python train.py --n_layer=8 --d_model=640 --n_head=2 --n_kv_head=2 --head_dim=128 --d_mlp=3200 --vocab_size=8192 --activation="swiglu" --norm="rmsnorm" --norm_place="pre" --norm_eps=1e-06 --positions="rope" --rope_base=1000000.0 --rope_fraction=1.0 --qk_norm=false --attn_scale=0.0884 --bias="none" --tie_embeddings=false --parallel_block=false --init="orth" --init_std_qkv=0.0279 --init_std_o=0.00698 --init_std_up=0.0279 --init_std_down=0.00698 --optimizer="cautious_adamw" --lr=0.000443 --beta1=0.9 --beta2=0.98 --weight_decay=0.28 --lr_head=0.0113 --grad_clip=2.0 --warmup_steps=295 --schedule="wsd" --decay_fraction=1.0 --decay_shape="linear" --final_lr_fraction=0.05 --batch_tokens=262144 --seq_len=1024 --doc_mask=true --train_tokens=1658000000 --steps=6325 --dataset="wikipedia_en"
MLP neurons of a small language model. Each row is named by its layer, matrix (gate and up: input weights; down: output weights) and neuron, and shows model dimensions 400-527. Each number is 500 + 25 x the weight over its row's rms, rounded and kept within 0 to 999. Numbers have three digits each. A neuron's up and down rows have the sign that makes its largest values positive.
After each neuron's rows, "fires after" lists the tokens most often just before its 100 highest values on Wikipedia text that the model never trained on.

L2.gate1010:501540519522499519459507490462469518500517450515490469500508526477513510487498533559503521506476497527524488508515532505512518523514491517462494526523501491501512526507476506524514490500516472545531539509480459483487485487483460520472458485496414540502501477506509453502495510524500475466529551519478501511534477502495503536540465477515543539485515527493524528405494531484511466477462
L2.up1010:494533515485513473475469508515479508496492465515507479483495493534522498526472490500463521486492483525498508523527486467543526497524480478504502465557477485505517480497498533500506545510524510451508547529446492516516524540478514499481519515473502471494538552487527520493517442496488497489534531485490484539520506527524554492508529504510505517506475527521517513504411527508509492488496
L2.down1010:538487507506485500519503528510522482496505495546537550510537505509528474506469468503516501452483487504497506467532484476518501471520503478520520489484481538473486489482441495467503505500506507484477487504531501492513517537465505546494483523514507450468473462460533526503471456550473474499491507510498538494516522505532474477476489483460469447555508484482497523512478506527453502489533
fires after: " United", " T", " t", "\n"

L2.gate1071:498487515467507537470516509527501471493456480480517483491493499477505577525559505484464457484479521532502491521571524575500494492472497472478486479459490481462518520455487493519491497506490518488456516494541484496453510461537508464515516492527431525495491530487523491481502521504455514497516533495470505471538528525466502492480496502491537508501476511480529489472499476507494493539525
L2.up1071:474523493458475547523485493473474527506501466505473471493423481464480485513480472507494527482492516471468515525462509499461481542448499512505511478446479507507517493480469486490512467484495476494457476527476484507507455470490483523518505473498523522530503465501545505450492504511502445464532512539468512515528504493475493491505523517475497509491536524521493547499515492518486541524472
L2.down1071:483516510480487501532504469532509519505463482541486558538475450517464488523512515504477518490468482529513493493514480476525514503518481482500482489529523518534503472494515466573494522477525503475513538488555461469507465496532473529536489555465532520547490494483519483487518515518512508499495503520512523497481496478484509462501503504501505499442469485529459530526514492529475474475527
fires after: " t", " T", "t", " pl", " R", "T"

L2.gate1620:507537465534519487530487483492489535479464478525471471506534502471492481475500505520518514521494552505501454505467494536496479492495483489486486434445473471499505474503526475473507530547444514499481505530503494482489495468519508483504480529545479511494466493494502517488495514502468481421512486505514503481462462497471464514577497503516572456495506503510456481546522545516539491504499
L2.up1620:465504545534489510551486496471452456491499501499498487467544487512510493509529471472503459463565543509475529510436495485490537498511502482498529503479482518511529477477487490504479511459462525489516501502469496501508505542520487465493552512493500508493493481492447509510495484477479519489519475474495453479545453476547487522523516483526504515480499521495471445526507513484490490482519
L2.down1620:482492509526483521475495494517456506539498454457538503496490544552477465498515467501441544549519558480536481513455516518510528485486481446515483501503453547491485472540500508538490496521489480490508518476519496499497475491480506530500514492496519503502549481478535488511501498488465472509505523457509496416485509463476491520506490515549489485449516492513440517483518495470504517525509
fires after: " N", "s", "S", " S", "as", " As"

L2.gate2232:504477536499496509517474462536499524472474521462464521447495518490513464523504532505526525494533526492489476484487466522526499477532458485514472543488442511513528478494497482482528528482473464536527527478537463490527532462492517504486525511547498507497485501463519534484516455510530496481512497474506483519506479462520513442515501498495447500516502496519499503475558494435527490505490
L2.up2232:468544511465472431528503508537500505504477517513519528507478505487485537469492488506485502534508470476511511540493500446530492500492454500475523480518481551465502482500535465487485511505500504471516491513521505500517474464488478513487448473525494539516514532507442494508531542502472495534463468469499498491509474517518487517513496418482498532472454483512529531492479492502552489445511
L2.down2232:505488544512469525495526492515505471503489484489468493495495446512487458510527493497502529510486476509488511504511537487493467507464526472511472543497483573492509518496486490509525497518472490499539511483511518504509518487473481502501513519502471506522535499491478489481500576511488460477519543484499510525522553517460473531430519523476503469530466516491507485523501485533467501491507
fires after: " W", " w", " F", " Total", "ey", " Sh"

L2.gate1060:467497515525499496537532481477484487453540528525483495447476504503539542528521500467479512489496498508466484495510545493480491493529456522506407494507489486514492483449502486520546480523468553504490458485501480506468545518510538497524469524513548541489437509498492487493492521468443491506508470502462497506506492493464532525488497502470531450492517541504505500503500451509501492486467
L2.up1060:518504549438505498494499504495508519458472492494497485496462479515477533506511501518505525517482477514491524454515522548488509472457496476491465492477510518512534485481479472539495535519498525491514511528535533529505500514484533507502537478486501497424536542483505488509452527526482501511507520512528466464525526531466492474503510500487498506513498497518496547515484519483497488547527
L2.down1060:529492519538493478535517506511521455516497506502516517479478511515538503536427525529501509466509508524538490493468483466520492453483479511513453461489493544503546467497453502478488532524504499500486563546462504519457471533487530507502498552500494520468520500487502510546478507478503546485470520532498495507498486508483501524521500482457500484500501468468525453457496522461511580482509
fires after: " M", "M", "%", " m", "L", "H"

L2.gate724:484444534507477504531493475470532527500447488498552467497474500514478503519499476452508518529488514504496473524517496490490533513488511549529563480505505495523520498500509487490495517533529494485470528483538515469472503513522470510513486507511514515547492522507480504518482481459461498492481479502491526544527461496484520539533538422520509533463507540493529519520452518523527519503539
L2.up724:490483484542494471499474484507534495488460488491550421457491473514469496487450479508417514519498553522495498509512507503479496499518480537531543525527531505484464481500514556513516466486487457505536490512481537475459500498507491496521492510468535524520483513497495481508516504533497475514479484471513513525510511522517487481463521510498503473489513523471549518482520509465483495470523
L2.down724:489509493513503499524509505497531481459504499462500476506479484525497450498468497523510512525510512468535548474479459502477460513495541528528514522524534510513517517499522517436505476526555477487525483511466524475472551507481494506506489506482503496471503501483512500523535526501512465499488512508497505513506497523463491507509497501490505460512514474495444495521506531494492489477543
fires after: " B", " Ch", " b", " L", "B", "P"

L2.gate435:466500524512569490495493530504481497516486506470546508486533493467479489520507488469497493483549464519479447511458525549514457478486572536511516507493497493485516527492497511533495532516507503514472494512476505478480541529483484504459495485510507500491479472478464463513478473510451507525473538477523453461495525528505484502518520508493444488527504484474525509483524492493473479471506
L2.up435:457536486530503509504488515493504561531510461571501470498501487473550491497509501515539501492473533480476493520527516489515525488502501506555478486465493523544537552502494493496449484500513490519489497502550504518508546550541492452485513505492483472485464459499502484471507520527492504520482488544527506471473553454505487500484524470524516500520515493504471507469482510519558488462533
L2.down435:485483472510482516525520502459481483473487463507555530469464464547503483523413468495433491519540523525537469483533452456515518517485514487491497481569448485496538547477558515494477508520513481490511476501532477505482508495509471541495511537499467474493487506485487497513511447546488522459474514522489460509459502499494537491518501470484465533518521493514534518441482492485532509427518
fires after: ",", "."

L2.gate1351:474520498563506479530490520503470485515489503487478522504504537529524522532537474522499522496467575505434479481501488506531523483508488494506448490489533528475481479505511529510510485490503480483503500490531506502459502459471490504558555523532532492512501503482526508506499487515515527492469472473508492451514506472493531482490489485478477476516485496513567583476487454545497472486496
L2.up1351:518543502488543492476464500492502457507525516484520527546501510527497535530498500520510463487477485511478478472518521489495534501523524469496509506536438537496489449480486519492561497485525468495541491507479461494526498507493544524458543510544514491500521513507543540507530505501541509465505473503482491488443498511522542490498534531473424484470502487488512516473515499511524481482495
L2.down1351:456504504441478554480485483522517502480528481529508516486523496510501495534342511501467534456491453515606471509497536499487515505482511518495496533511487481493513512491476508511521497501550531497506510491493472478524496486517457477498495497438494525476554470539470477539497471548496519463539506554507504514472479510484523486513454508546487457499519477509500482477509499507489506484516
fires after: " t", " p", " j", " w", " v", "M"

L2.gate2039:515539511475466485456512516486478520544481458518481471514491486470463499521503489504501509542505506535496518505519544565484511488487489484494449499510526537512521500554495427514468466495477462492446487532539483530482464541474466507497459505542519469479490491482484511480480489468510509511493506482518498522502507494468510511478529470486505423509489530516508486492506457522485513516480
L2.up2039:478497492497477547489495548496536504518484519491521444539488518471503470503510494508487523475509549484480524463508531526483534527476461458518501478481484507484559500505507504483502514510482492509513535492496523509507461495547537480530529512504447510503486492480436548456499492493509540531469488487507499457458484485496543473504519515526500512484545453497512494517496539468550492453419
L2.down2039:493512507538515508507529518551503460501495501515502468493498517562515481511432514482528485508481481518554493527499519543486526518520513490504464491483491492526499489487471569504500520489518483437488494488455493482531530495487494503475482479487486488529476480509506530569511519529499511459539530573500510475518493501491500520520517493490468528546511502511527468526503475507468521520473
fires after: " Al", "-", " p", " v", " Gi", " P"

L2.gate688:543459494526495476515519529479449448483509502511519508520523464531492489526526483489534502511522464523501472505453477507559507489548459507515485463461510489521525474506552530470510512475512462510499490474453509499491526516524491493506532512503514509519506484565502499495468494519476521504534473517470522465481513520471476493506445484509498475470503531491494526506537496525483492478480
L2.up688:493501543504516555544500474474509539482487505494527508515531532503471475509496487512459479491478438486452474474513507536517496488519480511501503508484514463492537511515493512527516499502513492482434494491485499461485471513500439485513486473514505439451537533520497521505498533458467479511497491480521530518542510490530531498494530455492529482544499534490544536459482458533486526481531
L2.down688:499475434491508476520494460518484479505503509542527506471515500471504512546487530493467518515494493521531478527542473492489510532551488540501521479475549469470500506498450503432477476532450482450491488525507521481486489504551513510512523511512508519467511459537495471475476502469512512476525485510512482471508485474521480500452477534482496499483467514512502494530526503478486502499535
fires after: " E", " the", "M", " \"", "H"

L2.gate676:474469516500519516509450503493506498484515492511501463535487505513471443495500568511508509501508499558495520496525509506485557511475531541548559530468491508497516477551505474518458531520481476480466526500533499498515546422509511510513533492478472535512501493499525470494527484489547487499465455465461495472509511498506465501508522494514529506492473559517489506540525451489515470499494
L2.up676:509489479538450499526518490542533508498437469493486482488485457527483483490464460505494538486457550484504507508506520558507527540486489542528515491502489476471478460467546498499497478481491458502477498486508521486523489497488499504489520458498480556487545522500470498478459535481530472461465453490461493476495517562517538510477454435467463499444486486501536509516475532548516472510454
L2.down676:559528509509493525502498503551517458486471489512528506510494489489504528511417501476515470513550476481536519491519531518462497482482511522511521490491516481502487533489464570492470473491520494471464517463508501462503481478502487502498496527539470552553535515501515495491463487488486456483507519468474501449563509489499519499505500464472479482485541469495459471468490511495472476533449
fires after: " m", " M", "-", "|", " p"

L2.gate999:506489473458469516513487457546502477547486507489530518500460472440464462493520495489452467510541530483541479543501483534491519532478476513517479526463488496494512517450518483471473469510494520520476537491507524462494520487492512517523502455554533510478449487504451476525489482530503483499506514498490467495507457476482496514541547509495511496522539456526521532475532499502520519522514
L2.up999:510500517487500490509527514535526494521517512494533552506524494496484525470494481532476535479466499465503517526486491535506495499498538511459549533482463498525478501515451496511505505527484495508557498508504518522497515535500498513478503498502477550477511490520513505526495535497497451513518470516516499553488532486539470473489511503500525514526512501488529544529521534470499477491482
L2.down999:528518508492484506476567510476477505498483531466478502522492503489494482493555527529460505491504464469473487508499514506487492524511497517512499482471518487489543487490491502504484486477487485492506492500473484530488469510536482453511512498561508512496507500495478522479496566513434536521465505489466449495474542514467465527482530506474518475465492495543512474490523456503534478504492
fires after: " F", " Re", " W", " Y", " S", " L"

L2.gate3163:497525457528459445504475490519462447449481488484502495492540481486522521528523481548493520479494493499451474510511525544521521532525537513473492513492505511525504494471456509459539548484502507501503529500542538505475505463527449516470454498502490520500476508495490487517535514474490514507537545484480500542497500486521499521508448501474526502534518550483525518524485499499526513487487
L2.up3163:493496517534516487506486556518516491495480546491478548492524480507491541477479489542518504479451507495515509482432483477482524575492479514491481505514492531519498504479491514511505482478516461509518507501530496461509497473576509484506498450487495507492498520500495480523522496494527527492503525500487504461480514492497475520539542512478511541482519501485510489482498523482464462521498
L2.down3163:471495530520472515480483497484543511491488505512521520497507526502466516486524503534491502478517496507465534518504472559535547457522516529502505522507515487532471528444515492482494463495506520481488461486523492528500538500466482478513518508515499551495500518517505485460521507486505514498489519511534482503477500503485470482530488484517514522495479502514551509494540488557475505526499
fires after: " G", " E", "E", "G"

L2.gate321:491554462474443523527475476487531505459506507521550553503497467482440497494479497507485527523536531502502481483479549484437459444504482501500495546511463526491524489507525507498456472508478506475504520478478506477485495463468526523487495490509491505519498498529511520529496454513514478455524469492495488516470481484491555501540537503521503487492526508497523520488524457515500518509465
L2.up321:522484468490520467491513499504480481492533493474492457522483502503503518474490510489511505484491523441453524512485498505526499469503519472519466504483491484503466494466481503503511496490441501515504491493502521505508491541468517546515466529495509528525526510504519493497539504486505500485520455508506542556494507514483524506507482471487502511492459481466520528507500502459499447500428
L2.down321:495453464510495475523536520508501498484507516508525530445493501494519497466514469521491478497520497500487475504503465518502485454470477451482490510554475545461522508516512509485486471536529446491510491543538480459438481497489517533501472466536468474509470496525510545544497527515456458502518503553520459477498482488498499558512541518506465535502503530454541542486501473525523508502470
fires after: "L", " l", " r", " L", " F", " f"

L2.gate1684:487525482568455490537478456434492508494482504495509507470494467431553483516533521466515541497508473508528526462484515528477525555483525490485490509489533477485521488457484503521505463494443455480522522469457524507487490477503494486464514502489528506490521495492499534507458478493514484513457498463471553503513503479511507457478476519502497534539540500522456505492485467531495507450543
L2.up1684:482516514539481516467467511513538524525511467431470491474509510471518519526517513517462473482484576522490478521507480484472514519502507492517498537505504546560499502466505485473503532544491489542496501503505533530505494472543478522466543518504496487503504515496519458533482523478502541498521504518498462458503524562508483483487521516531493497469538481523514476488464483514458521487456
L2.down1684:508521496512488517531481482494481466530526516481496493556503488518525526534407492465480476485498520531555517527552508467492485528520506478556491524495553498484524475444481535508499510487499502472525535526509471488459459519492526472537500535521515506526543528550494487483515459506500490507496553525501506480532489524524517472537525527527471496524518531495516478494528504467487493494530
fires after: " b", "M", " F", "V", " v", "R"

L2.gate2588:476505515509469454478516506509471528497445541467500474492522527442557475476494539482491522457520502475494500542501498496495472486506509530445519472529502509504501453495525484515490490483484474533520469509535541506485492494486519440491514495532512473525546497480492514460499469495502523486525525474508501510526497502494515517492447486466474505533489533501502499492513501524530517423476
L2.up2588:520520530496508496519480520519455507484510504513494509464509517503509536514532486529505486445509506500499474534512491495503485514506479503487459534488569474514521441519517482463473515532503480494544489443468512507514480538514516474529510495522508474499509511498500494473467503505456488503487540509516498477538511541476515537484495502515494515500517488500461539492571531503504460480503
L2.down2588:465543515528542493529503511528517520523519533512523508529492494479458483504378489519513519460477467513581491479501494493495526462538474511476478468518522517486490464537538497515454513442539556508539493479571548530518480496489518495482486462478463483539516524500513506498512473512487523472535527482500471529510531500511472512493503522476453523527504509465476523479491463504493535485497
fires after: " T", "T", " the", "L", " W", " P"

L2.gate1545:476523482503483492526506533490447507522488527518533511483511508464472566555527494483494493533506506553476493485481516523550460468475494495536464508514543487498471504493456483471512503509520524502501512469490507495482501505495499486542469449495538514537489518486531532514516475481476497461508509503464538504504529539521472542513514506503512504511499503519469506484461472512525517498519
L2.up1545:458529476488505478539482503504522464526475548529519501475507473476494507481484492495526507510474495529466463480465499474482494502459468503527499521518523485520503479527530476473507496508536464482468502499467526545508510522514474515480551484521484465558534531475475504532505447491468477499527485502500441488476523506464573480484525507512482492507492488522473470515503511500481515491467
L2.down1545:524469476516473509523497514520518506500501491489440482501510507542504482483487523479502540519544481472521495525532498513485418498473526484489504452487490504504467520490456528515482471484480500520501493475466492493504531482500468497483460505507492509521476511533446537531492469496472505515507460474535524462502486501517475489483486538538516510470532530517483503497486523465481495521471
fires after: " M", " tr", " m", " f", " p", "M"

L2.gate2868:528490468490510474510457480497529511502490480506524545485523514486476508495509475512512503489498482485471449511511452505532468505475496523484492483501486507475518534510508542492514487552532542513499507497520516504502482484533545510521491510543489511497541495537522467507465520490507518531494499541533531535476528514480511503497483489477496479486521551532505493480514483528471500466475
L2.up2868:491468502485533499500491502476550511529503469500513465471501537529487536488481490518502507546500475502480487444473504454517518526484541480489450489507552502501490507532520487497569541510527547514475515481545488493510501539509502472544465505510525478497486489486531505522469485481461475506486480474499502451503481474498501490506538519497510514488564503481467472508539485503538498459527
L2.down2868:445517512527537491479487525494481495519532512471440534497463484536511472551434473477499509494489513487513479502518503507554485496518528513510506465492522496537540498490507480529483515501455503525504521506463512551523544474477483478487518528474511476492516499504552470466503475481471467484522495505508482484503460513481471487528475547493495472493470465497555497517493483511496524498472
fires after: ",", " V", "v", " con"

L2.gate3167:535515468512511479518528487522493508467494475516498529540497517496465494499494524480501479467473512502518502539489520525539543529531478508504451498497512520485539507479520491465517494522512532509490484503473509496496510546498475517512484503487503483524510512484500495477491451476488503478495504524464484473454476483511504497515488506536453497451516511504435539467484469479483518529469
L2.up3167:527512485476490515497512493528501498508502458467506484486456492497487475467497510494480446506497483491491538468520540467496497470460518522498469511476501513491495477510510545551504506491478488506554493512500500515463523449475536517518493488473491460489494518517534469495504527460484478505508478466488537500472510490456517511478489500503531501470515525490483500540493455503546461500548
L2.down3167:506528502464492492477507485467496522530528468524495515506466520477506550481506513463500502437537486498523498483500486512540456457488465502479511444480528465490491492526555497510448495532514548553517450488506509522492474503448486530497525509447530473494518492528483487509482523451444488523475480507515518504491475517495466474508541508546496488484552489466475540510476520503559501564490
fires after: " K", " B", " M", " H"

L2.gate1032:495478500563533488519487529504476474519463512527504454539513510531509524498511502511499492519523499478493473497531533451487546456509453479505484488494491523506545514484507508474500492470494508539482481486481486501509507492486528522508529508491479516542517492497534509476498520483523501520449467462493470521539482457537467465498498475512517473469496501489477512524467466498508597507513
L2.up1032:481498476464505510492485480489472480511527507438486472482501513469531484499492489460517533451520486527504474519470542489519504512505533517473520471481500459505470510508497499494513469501494500531550488496461484516509541475500472526472548529509467515494510549447528488517455540495499534533488482512515561517501511508490475489491536488494500539486505526554521484480456487521541478520540
L2.down1032:509513488560507490497497484512515490478478466518458516534496489463530478462454486463501516475487510534517524519493458503513533480499429485500457463530531511495513501542496451513487517525566491468512540484474511461497455575479491487483495507515523514535492532504509511464543512490500552485498453483505515530527476501491497512481503492500531519444502504511531507493524502526485494483525
fires after: " F", " K", " B", " Mar", " A", "-"

L2.gate49:505519510523491487485533500507517481464497531523459506496490474498529510475537472482504516479501516503542498489525485526458520491487531434496449534482437509502506510503501490528500508507525466509511526525478524495516539462468484484490476528485542485507480469489531542470542469480521526489475505489510487504487495538504514501479457497468494527490504486460497505536544516514491493497483
L2.up49:494577525563463509498483500524508505497517511522474550498547473477513519490529520512530502530496503457474517515495489481459471501524503517476495495572482505541528437521459493460488503515509479516498478484497514452494478485478463468514502510482492489486503483486482495455502554451546492509470509498440500518507540504498522470519440475519557449516496518531488523506470492484507464488491
L2.down49:484496507490514488538517512501532506505455495474508484456496492537469499538446528480493479489489553530569483488541500483547538493474520470475519524507484526521527502470470517517499470547489475516495492484489516493504518510489497490528506494474489514493469454514484486512479503511509463467556499494487489506530504494489481545475497505496493498513503475483509450513516496480471499476517
fires after: " W", "W", " U", " w", " =", "\n"

L2.gate33:468474471498489484480475489481483472545471510486516493516478513502537533494511515520533519511455506534467488508492466463457515509518451491480514496485490484509493510499502512563482462498502490482459476547486517491510505555508502480442514504557526537470536555473499504509492501542479490497510539507491440509492451490520498489511558476526507516510493500448486492468507454484483491473487
L2.up33:491521471489471518547483495488483454536486455531506508506530526495521488422518485546541486495483477526439493520489482479507491520522490521490481488490474496493474512531473502516477486517516512519490513504524519481533518445523501507517492512515497480518487504495512525479516446500510512502497483539490493533490501499504517527484551502480485505453469468480540503479493524473479522499521
L2.down33:492486501476474512531520464513493459494466498512457437507551527489405498456511535479521507456495482519505495499492490520506479490552473490502481510519478495508511445479480474488485490498466457448481545521527497519513526526529525530508450522526510471501459503495435469480507523509514501509508502500519496475494514490494469514504492488474493493451499536458505504489492459519485508536505
fires after: " M", "M", " m", "m", "C"

L2.gate417:497487515485487432494496525523492496509483478500538464516536471478525501510547539438479476479494499494437482507474510527512495486500514486510502488502523467454452487466517514499484545518420513500489525449539520520460518507455519503494462470537487543533530520496523527482457492496489505534497490505518472551517510483518528541519462498492496450479523523477481544464492500511497527536476
L2.up417:491499485542486519507522561442506500466534496501510512463473480500472501478462527510496515520556490447474490495488506476456460531490443475519453491521507458481536524511516541508557512498508503463477479517568491513504458555504514517501511486432498544480500516481487490508485524463463511532490522465461494477486523498505533511518495534476499502496488551526517517501503485533467502463510
L2.down417:492503465512550493493507534431533541473517482492478496534486480530488473502437502529490561536497468462529506483498505462485518502534480471507467483521511517497507511491510493514507517485491485528510462462481511482473518535506502506518490481519503528469509465490492479505451481538502473552511541513513510528487522546502495533530472569510524539530527524552496535439527497475482484471508
fires after: " A", " b", " an", " B", "A", " I"

L2.gate874:486508524490517473476536454488483498520452473487529554486538542479532520523510512494491514488504495554490499498482490508490500526530432498520509464468496438485532467463499527503524476474489508482506492509541448508535509492530541489532505483562520499519533503496500492434465549514503455520478560460519476512534495502503489489550486461476503492480493507493503526524461515496553468504546
L2.up874:502462529461518523518491535480481489508488504494491516517535496508499512522503518479475525463533464549529491524488538505490523516512522501494480448509488521465469546503493533526469519514503508552488503502523510488545496485478502477529539488490487493490460477530527517510543500477474509479457461543522503514478493487563490532525494492480519487496485518500506478471493454499481502486510
L2.down874:485437513486498547513520530477522533498498492512498503546509491506505532508561525505528489498478523491481511475492512538483509488551488479477453506550498496455485535530502481481518563510474496521480474478500512538494505449509473466540540499513454496472512469465521489530544461493496534488477513520506519524503540512535477510477507514529524529447519498501516471486499457471506485486448
fires after: " B", " G", " Ch", " Br", " J", " m"

L2.gate481:549528502455466509512475528490512418516511482479520505507541540520509465529516494475495502489558493495487491501477488512535523515466517487482530473484515542500530490519502513509468510426527550514516511513516468493488492526500470463476493517492503516470488512510502543457482486475518515539509515517480522501515468468488515482501523456530537546489506557494502576504483460467516499530509
L2.up481:492487489483497509515474484516491541517525474487483486517445480511495544503521488510509479502512467449456493562544509498491505500502488565500497507489502542477517495498497488471513490468502504530513523531497536489483505496539467500500487489431480507520384470524477508449513520514535527524498470457495514506470504475496516474499484518471537498488497512479551484501519505502503519491512
L2.down481:514473514464485481487492511509525533529507470509531507473433471529510490488539495496486490526503530477481480584496502509497500475469503486525545493481517467485496524513510529495498468469545476474486506494554535489482477501509488535514494520487477505521514505524514509499459509482487506500502488494499514479490501492490508484542509492511500489498502518503536510530492481476499460510498
fires after: " B", " L", "B", " b", "a"

L2.gate1892:522492535514512511498529519513490510471503490549488521485538483489521503495517510469472506472470547535499522473484473493506453501472498481521494488531469487447501543477483468462490506490508494473479533488529440501517459470460465502463495503506445469474486502447476498492516486556532484479524497507494510514483538487500508509488527507486512437520454505517528552539523514490509482509499
L2.up1892:493511504534494480510491502496481485530521526511491524500481517481518482508458513505514466500513533484482520500448504542522549471475504502479509513517531511529535502540509493452493522510537537451465535490529471494480485497477482487562526468496519528467468478541494474512481462493498509459525495520517456507445485485482466570509475497463490491483507498494496459504517488504536522519490
L2.down1892:513475491492517466504508493538508533490492496494517503434503486510521501483561506537553569537450531464468509510515500478507476517499532488514526511520494499481485501475476538513485465519495503524528510583515496505500503507466506479464475542449508506523515592527511483542521504533466509495499503510499541506551534494497519487511513512519506511468486475495489532528500523533485485492520
fires after: "s", "es", "as", "is", "ys"

L2.gate527:486476518561501533452490466519535508496474451491489512462494524464501499470479511525525519495513511478507481484489471490530483496464513572524479474514514482532528489496496533507481523493504521516511505512487457502468502478515507508500546484483506435539525498500526451475519510499491516550499501491490468482504477478527490512483492475513496535498543534519480477475500541496489535517508
L2.up527:514509496526516452530519474548525513506497458466546501501540489431529521527499525460548501520512491474516474512497473563486523478447524521513524444477479500504520548457512480511507520489494490522518508503557485509513542527525475520491494491506443518486516505522497533505480480530530519490473497491488490482511528503513508496492511493494478503452495475482499480496504459509515491487491
L2.down527:514478464516534498495505519523499518505470517493541542516394484525532504488476457500458491538491477432505481487542454489496483500552528497486486506552507528493489474500525519489469494502527512480526535467523458484510487528503486451471564517534472435496470488524533516501488472456497497531530503470510454499531479569506498480485457472485494518470502551545511453467504441483534464502513
fires after: ",", " re"

L2.gate2002:462520501485531473473494523501491465481489491508521500538466525505493460511540510492493501506461516523483477424488474482465509527511494537444491499476486492446506508489484519508502526497484462506519469498487486533454504503505510472473481497482466525477492544480536502463522468496540523484517527510454519544464532512487510473541459507475526501479531532496500481505515471497500480492477
L2.up2002:481490492524493509526471501528514482445481457498520536522491510494511511494512537503459510461463488535486487502476517492479476489487499484488495495468511487524512538483498497468490489481513498487501477509537490511538523531549482485521531499505533474449549505458470488516471498517471532520490498507507559525492496467470539515533521478517495505507518445520527524518462486488490495477470
L2.down2002:523502496501518516492480525530479509476462500470526560486552471536514495508588505505544486520511537504486496527536504482552545492552439467527527520473530482475517506499509553510520486523473550497513468479478511534488510499507478497486508491486526529502474534527468524521477503489478457524502530500553489566482497498515474521523495478479511477483468518487539510497494506493505517477547
fires after: ".", "Y", " Y", " .", "–"

L2.gate1067:519543485474543504512491516470480510483496505493511516478476504484516490520512499556508496530537469534486522446508516511486512489503524465518473527483451475487532488492522480516523499499452434490487546508492484482487492492505469538502500495494500495500503484456516510477476528416514510492521471478476445496524453496451594507512504443482465464468509473522502544486463469495510472518485
L2.up1067:454453513513514464483522510467478480510481511476516463508508521460532547472484500496473494484463551541497508479511503513515462536463469532492497499493462535498534506506489505474485509470502507475531490509465511505533510513445485503551493481508494507520523505527489529530502477542515507502466512555469469503491508564508514497512501504459435512512505481508525481487542480476502529471518
L2.down1067:535529511475469507544566494499505467492542490480499493516491493475455505513500520467501511489512473481523517467483456449460501492573501508538527505578509474511513520461535455510502483486516500470513443499476471517515544535459491542512470429510492525510522479518490496515450465510474499490495510552542523482499505511492456493434478469516511489461488488517524483496511475492464510530478
fires after: " P", " M", " T", " S", " N", " p"

L2.gate949:486541488550478542473502515501485531501441477530513515496480518498516544505535526493515458577506548454482473501478501532447503494520501467460483558503489489482485492477515497506493448503500536501463478495507489525515465469469470461490495519478514481558497543514496507456510472501467533488501564484486505483464471526456532446497480467505524491531491487474529508466518505512493529457481
L2.up949:533459506462464458518463505503489513506520470507510502546473474495468508474484526483485468494459562509501525501489453489506470495529528548464479517478522527536543511490462531471527497455484469477511499478466529499468504525488484509512521486498529468487489505541504478487482461517495517474537523527475507522488484495494497545523470482463499452501502487484476519551472427496496475528503
L2.down949:532522549498513485498529484496512501491468519444508518480484516477491502544459476536467513457519473506527539495527446515506514514539488499461492495487526518497497573467461483539472507478494496511485476474457528496522535502524472489492484470462508468503485511506494499451462533558500505494522474513533480491451479485517501523494510493461528474515480484468519468497532494523500507498511
fires after: " R", " T", "T", " M"

L2.gate1619:521545513497479495503544544510516501455454475494511534461528495457534471507508483539514491487506502527516504487471514490505514505544529531484490528516498512489471540483483488520489487466508537526541500453503533508539549491479495448501507501510511509529528478477492518505489543519521527450482518500499493553497502510478518528498515490516531464488528526507491514490520481517518485473504
L2.up1619:520493465530498529484486507502479482522527543488492482479504489490546506534519484483515495513435471510462503483494497490480513475503483533531536484521528506526478512458491502494492482521530467519475517488530476480551458481531507467477505517470451469493515490506505450494484481529513499516504523470477526463529532526531498468473537504511540502518501528528484501528498492505483518521514
L2.down1619:465529489496514523488468496472483510516516491509510497501491512518491485487354519509515521479491486524602503486507478512515514525495461511533467489485475527520498499500536502528489488502507504458543492537479565501511521515494488508513469510473547522535486529476551518492488471507490500508517516504509476519478484487487517500500493474452548489515523505513499511499474533491463525495484
fires after: ".", "\n", ".\""

L2.gate313:495514513484557473477519497504567479473505488477490515466518518534537515513508489535524495523487443514516498487505485463502488469503465470510516526510496469468536496556531487564509481477459454476516524504497500529480488534522514473513541487474485487485483504462518552465511498514507507479462501478478569522506493494507510471524521520468473466550479517481528509500467513503525510519493
L2.up313:465511556484516452464474526503455517513511468455498523535502514474509487550485468474575538479493455495513520468547438510520492545475508481483460492524478481526537500479508487493530469493488512517551516531499464532486517466480490521500551504491486481493497482500494467458536482482445505499477514544518457522437462491523517469543497528473489495485522472489547491492533495516487471495519
L2.down313:530537496459520503465496536506524492490485458529521470508508552543500502515461519539518527457531448521515493493453478507486492497462491476483501530517529533508520451465495479510422501479529452468511523529497518477478528532520516497514519466456504481499481507522461455496498519482462482476513454531470454512498485491501524566470482530516501504482464462491498504514472469528518520463529
fires after: " B", "B", " b", " n", " J", " Bh"